Weights of a small GPT-style language model, trained from scratch on English Wikipedia: RMSNorm before each block.
MLP neurons of a small language model. Each row is named by its layer, matrix (gate and up: input weights) and neuron, and shows model dimensions 224-319. Each number is 200 + 20 x the weight over its row's rms, rounded and kept within 0 to 999. A neuron's up and down rows have the sign that makes its largest values positive.
After each neuron's rows, "fires after" lists the tokens most often just before its 100 highest values on Wikipedia text that the model never trained on; "fires on" lists the tokens most often at its 100 highest values on Wikipedia text that the model never trained on.

L5.gate305,189,211,203,204,223,198,178,255,206,198,168,198,228,227,225,184,228,183,188,214,229,229,221,192,201,198,229,215,223,222,164,192,244,211,182,209,193,204,190,217,194,190,191,195,213,172,215,225,186,196,210,166,212,191,267,207,209,166,193,201,208,153,221,190,177,195,236,183,174,183,200,191,215,190,199,221,213,183,214,184,190,221,215,230,193,217,183,168,202,225,215,215,187,205,230,168
L5.up305,229,207,224,227,190,203,184,161,177,168,233,228,172,195,170,204,217,195,171,194,194,190,247,176,181,206,236,239,251,205,199,208,203,174,226,190,180,194,191,178,234,161,207,256,170,157,189,164,180,224,200,217,177,210,199,221,202,191,201,203,192,220,212,220,178,194,225,214,192,214,182,229,167,175,197,222,229,239,236,220,186,216,232,185,206,203,210,185,206,178,191,210,193,196,201,190
fires after: "| ", "; ", " "
fires on: "| ", "b", "un", " ", "4", "0"

L5.gate2357,209,180,200,176,185,219,195,167,178,223,235,191,195,193,235,202,194,185,173,220,166,214,191,190,193,171,205,222,202,178,194,188,207,213,177,183,167,171,220,191,212,192,185,225,205,187,203,182,188,176,207,161,168,171,183,196,171,192,190,189,230,228,200,196,204,187,174,206,202,199,209,223,201,216,193,178,194,193,189,233,183,175,247,242,202,180,167,168,173,184,194,190,175,222,159,173
L5.up2357,163,194,175,230,208,217,182,204,227,203,238,202,169,176,212,181,216,223,187,211,195,194,202,193,193,199,215,186,232,180,187,189,231,200,170,203,199,211,188,228,202,181,186,187,211,230,188,224,153,160,197,199,198,186,191,221,188,195,189,169,204,179,198,172,203,201,189,204,192,190,251,177,224,191,195,180,198,190,181,229,200,178,219,226,187,190,218,177,169,207,155,191,197,221,219,187
fires after: "3", "5", "4", "1", "2", "10"
fires on: ":", "°"

L5.gate2223,212,206,200,210,207,211,213,180,202,216,179,155,206,240,166,213,210,158,225,218,204,218,191,199,173,171,195,207,224,230,205,211,229,160,172,201,223,222,207,157,227,209,199,220,215,231,192,205,196,202,218,198,228,188,227,201,206,175,221,213,198,201,186,195,218,212,185,203,203,199,175,230,174,221,191,165,209,214,200,177,227,203,197,172,203,208,197,201,238,195,173,190,202,184,206,210
L5.up2223,204,217,192,209,209,228,182,221,189,207,175,224,216,174,197,204,149,178,165,156,176,258,229,196,168,183,215,193,196,231,185,199,199,205,181,233,214,200,189,204,187,164,203,207,182,216,232,203,155,230,194,232,197,188,205,187,202,202,176,175,232,189,194,178,201,194,228,203,218,157,158,219,199,212,182,197,210,192,205,233,187,192,163,219,202,215,176,229,194,191,156,230,197,218,207,210
fires after: "\n", "0"
fires on: "- ", ".", "| "

L5.gate750,160,203,190,220,204,187,216,186,171,201,220,227,204,225,222,202,207,212,162,204,212,215,203,214,212,197,203,217,212,221,210,197,222,193,196,211,228,162,178,221,201,199,192,203,224,183,175,206,166,163,200,206,234,203,241,207,218,221,211,184,247,214,211,234,204,186,208,179,202,156,198,184,209,161,214,211,166,184,227,184,179,183,219,205,203,194,220,175,182,188,204,192,225,203,180,204
L5.up750,208,197,221,222,167,209,199,202,215,203,194,229,205,196,222,211,202,233,216,185,201,219,180,192,171,207,224,239,181,220,161,204,177,195,229,214,204,190,192,214,210,162,182,193,223,190,225,197,215,169,224,187,217,208,177,202,233,224,203,184,210,230,140,205,184,225,207,168,184,217,213,225,232,197,199,252,189,199,208,180,216,205,188,217,180,179,205,225,227,196,243,175,201,220,219,229
fires after: "4", "6", "1", "9", "5", "3"
fires on: ", ", "–", "| ", "["

L5.gate658,231,162,207,157,226,187,192,203,189,209,212,178,175,194,211,200,176,221,196,202,178,231,215,186,197,182,157,170,226,192,170,209,200,221,221,189,176,194,208,178,209,185,200,222,193,200,182,221,211,197,193,206,225,169,212,177,203,201,195,169,198,203,184,131,182,231,222,205,195,174,214,198,205,216,207,164,177,186,209,198,244,196,183,202,171,225,196,187,204,183,169,196,203,203,166,194
L5.up658,165,205,206,202,194,209,206,209,193,202,251,183,194,217,216,245,223,194,234,196,189,209,232,172,143,226,184,214,200,185,202,181,252,184,182,184,192,207,219,211,181,195,186,200,215,219,230,218,224,202,214,179,159,209,189,232,211,183,201,199,215,184,195,177,145,195,188,211,215,230,182,182,189,222,233,198,195,208,178,176,171,179,193,175,197,209,192,195,174,185,193,152,202,193,177,167
fires after: "man ", "G", "| "
fires on: "-", "G", " ", "(", "– ", "| "

L5.gate1353,187,212,199,168,213,174,170,157,206,209,198,208,214,176,193,187,209,229,197,225,216,223,209,195,168,197,252,194,208,196,181,250,185,215,234,202,187,192,212,216,203,221,218,207,200,207,209,207,202,214,194,204,237,226,200,203,203,199,197,228,187,246,179,196,206,160,205,172,265,173,208,221,228,200,192,182,203,171,228,190,182,201,200,215,235,221,168,195,213,198,198,215,190,189,186,200
L5.up1353,164,221,176,228,218,229,198,215,198,209,193,195,221,182,198,208,231,143,225,206,203,215,216,242,164,230,193,196,216,179,245,190,199,204,160,197,219,182,200,231,218,191,214,217,206,185,196,206,206,218,166,197,222,166,196,201,216,207,181,249,197,196,209,198,198,186,194,192,243,201,171,188,225,180,192,203,218,200,189,207,192,225,220,204,215,194,170,217,169,195,190,207,194,177,198,182
fires after: "| ", "-", "201", "200", "194"
fires on: "7", "7 ", "In"

L5.gate1941,180,182,217,195,209,187,217,192,213,224,216,214,170,194,181,216,192,213,183,139,207,167,201,173,187,197,240,202,192,191,174,189,166,200,193,188,190,217,185,202,220,218,198,210,208,211,180,222,182,164,185,211,189,153,177,229,198,184,176,173,210,210,209,204,185,197,204,177,198,183,214,238,184,202,192,215,210,171,167,224,188,194,226,199,166,206,171,195,207,220,188,168,231,234,204,149
L5.up1941,222,192,185,211,193,228,218,204,189,201,213,210,190,208,181,177,199,186,186,192,212,164,236,189,251,202,190,242,220,197,200,202,183,203,217,190,197,211,173,212,197,187,206,190,175,213,205,199,216,196,196,190,196,176,211,228,192,195,187,208,171,193,211,226,200,201,182,195,189,209,204,218,215,209,198,183,167,212,184,222,233,196,235,221,175,215,196,229,182,181,208,161,196,218,203,225
fires after: "one ", "each ", "Some ", "most ", "some "
fires on: "of "

L5.gate1883,197,198,203,189,202,192,195,190,221,175,225,177,173,195,207,215,222,191,193,184,218,200,208,180,194,176,191,192,166,200,231,216,210,195,211,235,226,201,225,174,152,202,209,216,188,206,184,166,209,229,242,201,193,203,204,209,196,212,184,217,182,189,232,185,164,227,199,204,183,234,227,186,224,206,207,204,176,205,215,199,169,223,199,166,174,152,200,149,183,231,174,211,208,182,181,231
L5.up1883,230,206,185,208,232,209,208,226,226,219,196,201,219,201,191,227,199,188,186,201,179,212,168,170,140,201,201,208,209,199,193,198,193,195,198,209,171,173,217,171,195,214,179,201,187,198,213,191,183,182,180,218,224,203,209,175,206,195,192,224,187,202,187,189,243,210,193,182,184,246,173,188,227,206,195,223,210,200,193,221,188,218,193,223,231,217,183,193,182,221,225,181,187,194,177,225
fires after: "was ", "a ", "is ", "as ", "-"
fires on: "a ", "an "

L5.gate144,190,189,163,225,182,187,218,216,196,194,218,217,180,203,248,188,221,208,187,176,206,205,211,188,226,209,205,208,224,219,208,166,160,194,204,170,225,163,225,196,188,178,202,201,190,185,212,174,221,182,190,173,174,223,200,163,204,171,225,203,200,218,225,165,182,209,160,189,195,212,200,223,212,218,177,175,161,168,184,234,168,188,164,214,174,166,218,206,218,196,218,203,218,211,210,190
L5.up144,180,215,178,174,207,226,218,205,173,177,196,223,186,216,220,211,203,222,201,205,220,215,199,225,190,256,195,183,219,171,190,203,204,260,212,198,210,216,171,172,220,180,206,229,227,202,178,222,182,201,205,146,207,182,225,169,196,215,209,212,202,170,190,215,184,204,203,180,202,199,158,210,205,213,210,232,214,159,219,211,180,187,173,197,198,215,153,221,210,226,187,204,197,166,257,174
fires after: "in ", "Al", "of ", "3", "Camp", "In "
fires on: "-", "202", "–", "200", " ", "199"

L5.gate2293,230,220,208,173,221,168,202,223,197,188,164,169,229,223,199,194,205,230,182,198,215,192,177,210,195,206,224,179,210,193,217,189,209,158,226,196,192,206,157,207,199,193,225,194,221,211,181,229,193,216,202,185,203,195,216,171,175,221,183,215,209,194,175,205,207,206,232,208,201,240,213,170,228,187,189,209,213,191,202,199,252,237,185,187,195,234,251,217,184,224,204,221,188,217,216,185
L5.up2293,154,157,200,207,199,140,189,190,183,202,210,198,184,202,182,211,182,213,187,213,231,220,188,198,214,199,215,189,180,203,203,205,192,206,212,199,172,207,163,215,181,179,197,223,184,215,170,202,213,203,189,228,215,223,200,199,172,202,189,219,198,179,171,178,226,168,187,205,213,192,212,194,186,174,196,203,158,213,198,211,221,190,206,230,206,229,176,212,173,195,200,194,193,176,229,205
fires after: "\n", "4", "6", "5", "5 "
fires on: "| ", "–", "; ", "3"

L5.gate1032,216,205,199,205,212,233,200,183,197,169,169,203,152,195,186,213,243,177,201,195,162,218,233,231,177,178,192,179,218,192,198,214,196,192,220,194,209,220,182,190,181,188,158,216,154,214,213,189,200,164,186,189,180,212,198,240,219,228,224,173,176,206,191,197,212,205,232,210,220,228,244,202,173,204,194,234,221,217,182,205,175,209,181,198,211,198,201,195,186,219,159,168,233,193,217,181
L5.up1032,214,168,238,194,208,239,168,206,208,203,183,190,162,206,216,192,192,216,187,190,181,185,204,239,207,166,234,172,245,223,185,225,193,148,178,200,195,228,182,212,203,202,201,216,167,228,195,178,207,162,170,205,169,216,184,206,228,219,195,190,184,215,221,215,203,236,217,197,203,219,217,215,183,185,208,235,203,187,207,205,206,204,215,206,186,213,204,178,192,165,175,154,189,173,213,209
fires after: "of ", "to ", "with ", "in ", "for "
fires on: "the "

L5.gate1298,203,198,194,200,172,191,176,190,178,263,191,226,208,184,202,195,219,189,210,229,223,214,191,168,193,168,193,209,192,174,220,176,205,220,186,226,230,217,197,206,206,190,200,194,202,220,207,160,204,204,242,204,180,230,228,193,222,218,215,196,185,206,190,189,201,211,261,230,188,207,195,201,181,212,239,180,174,217,187,212,208,205,224,208,188,186,221,191,188,195,199,195,246,225,178,173
L5.up1298,194,207,213,188,181,166,209,163,216,167,201,181,228,223,193,201,181,194,186,210,200,256,187,214,192,200,181,204,184,200,175,233,204,190,168,215,214,211,169,195,190,174,217,189,198,174,196,160,216,211,186,222,190,189,221,178,187,198,211,217,205,198,186,200,207,205,203,191,186,194,204,194,205,199,230,200,215,224,182,183,204,143,235,186,191,178,207,223,176,230,221,205,228,232,183,169
fires after: "\n", "\n\n", "Party ", "— ", " "
fires on: "| ", "\n"

L5.gate1182,213,178,249,215,203,210,201,209,175,195,171,229,194,200,220,224,188,190,188,239,204,180,220,192,193,194,190,194,145,243,178,212,170,251,182,224,162,198,195,171,219,231,231,214,199,198,207,208,196,145,209,210,208,230,204,196,203,184,188,213,185,208,236,193,199,166,216,176,212,159,223,199,232,211,192,197,199,208,220,190,229,197,195,183,189,163,220,198,216,214,155,202,210,234,212,198
L5.up1182,192,192,225,198,219,219,168,184,179,197,211,229,182,184,224,176,210,182,174,180,203,183,186,204,200,243,208,201,195,223,213,170,207,196,152,212,205,203,233,197,233,183,201,188,209,168,257,179,187,219,200,171,212,258,178,164,171,210,248,196,200,183,216,182,198,206,224,172,192,183,192,214,209,203,202,192,178,207,219,209,190,224,188,218,196,182,185,172,182,186,193,177,199,201,171,189
fires after: "\n", "Ministry ", "|", ")", "- "
fires on: "- ", "\n\n", "of ", "em", "\n"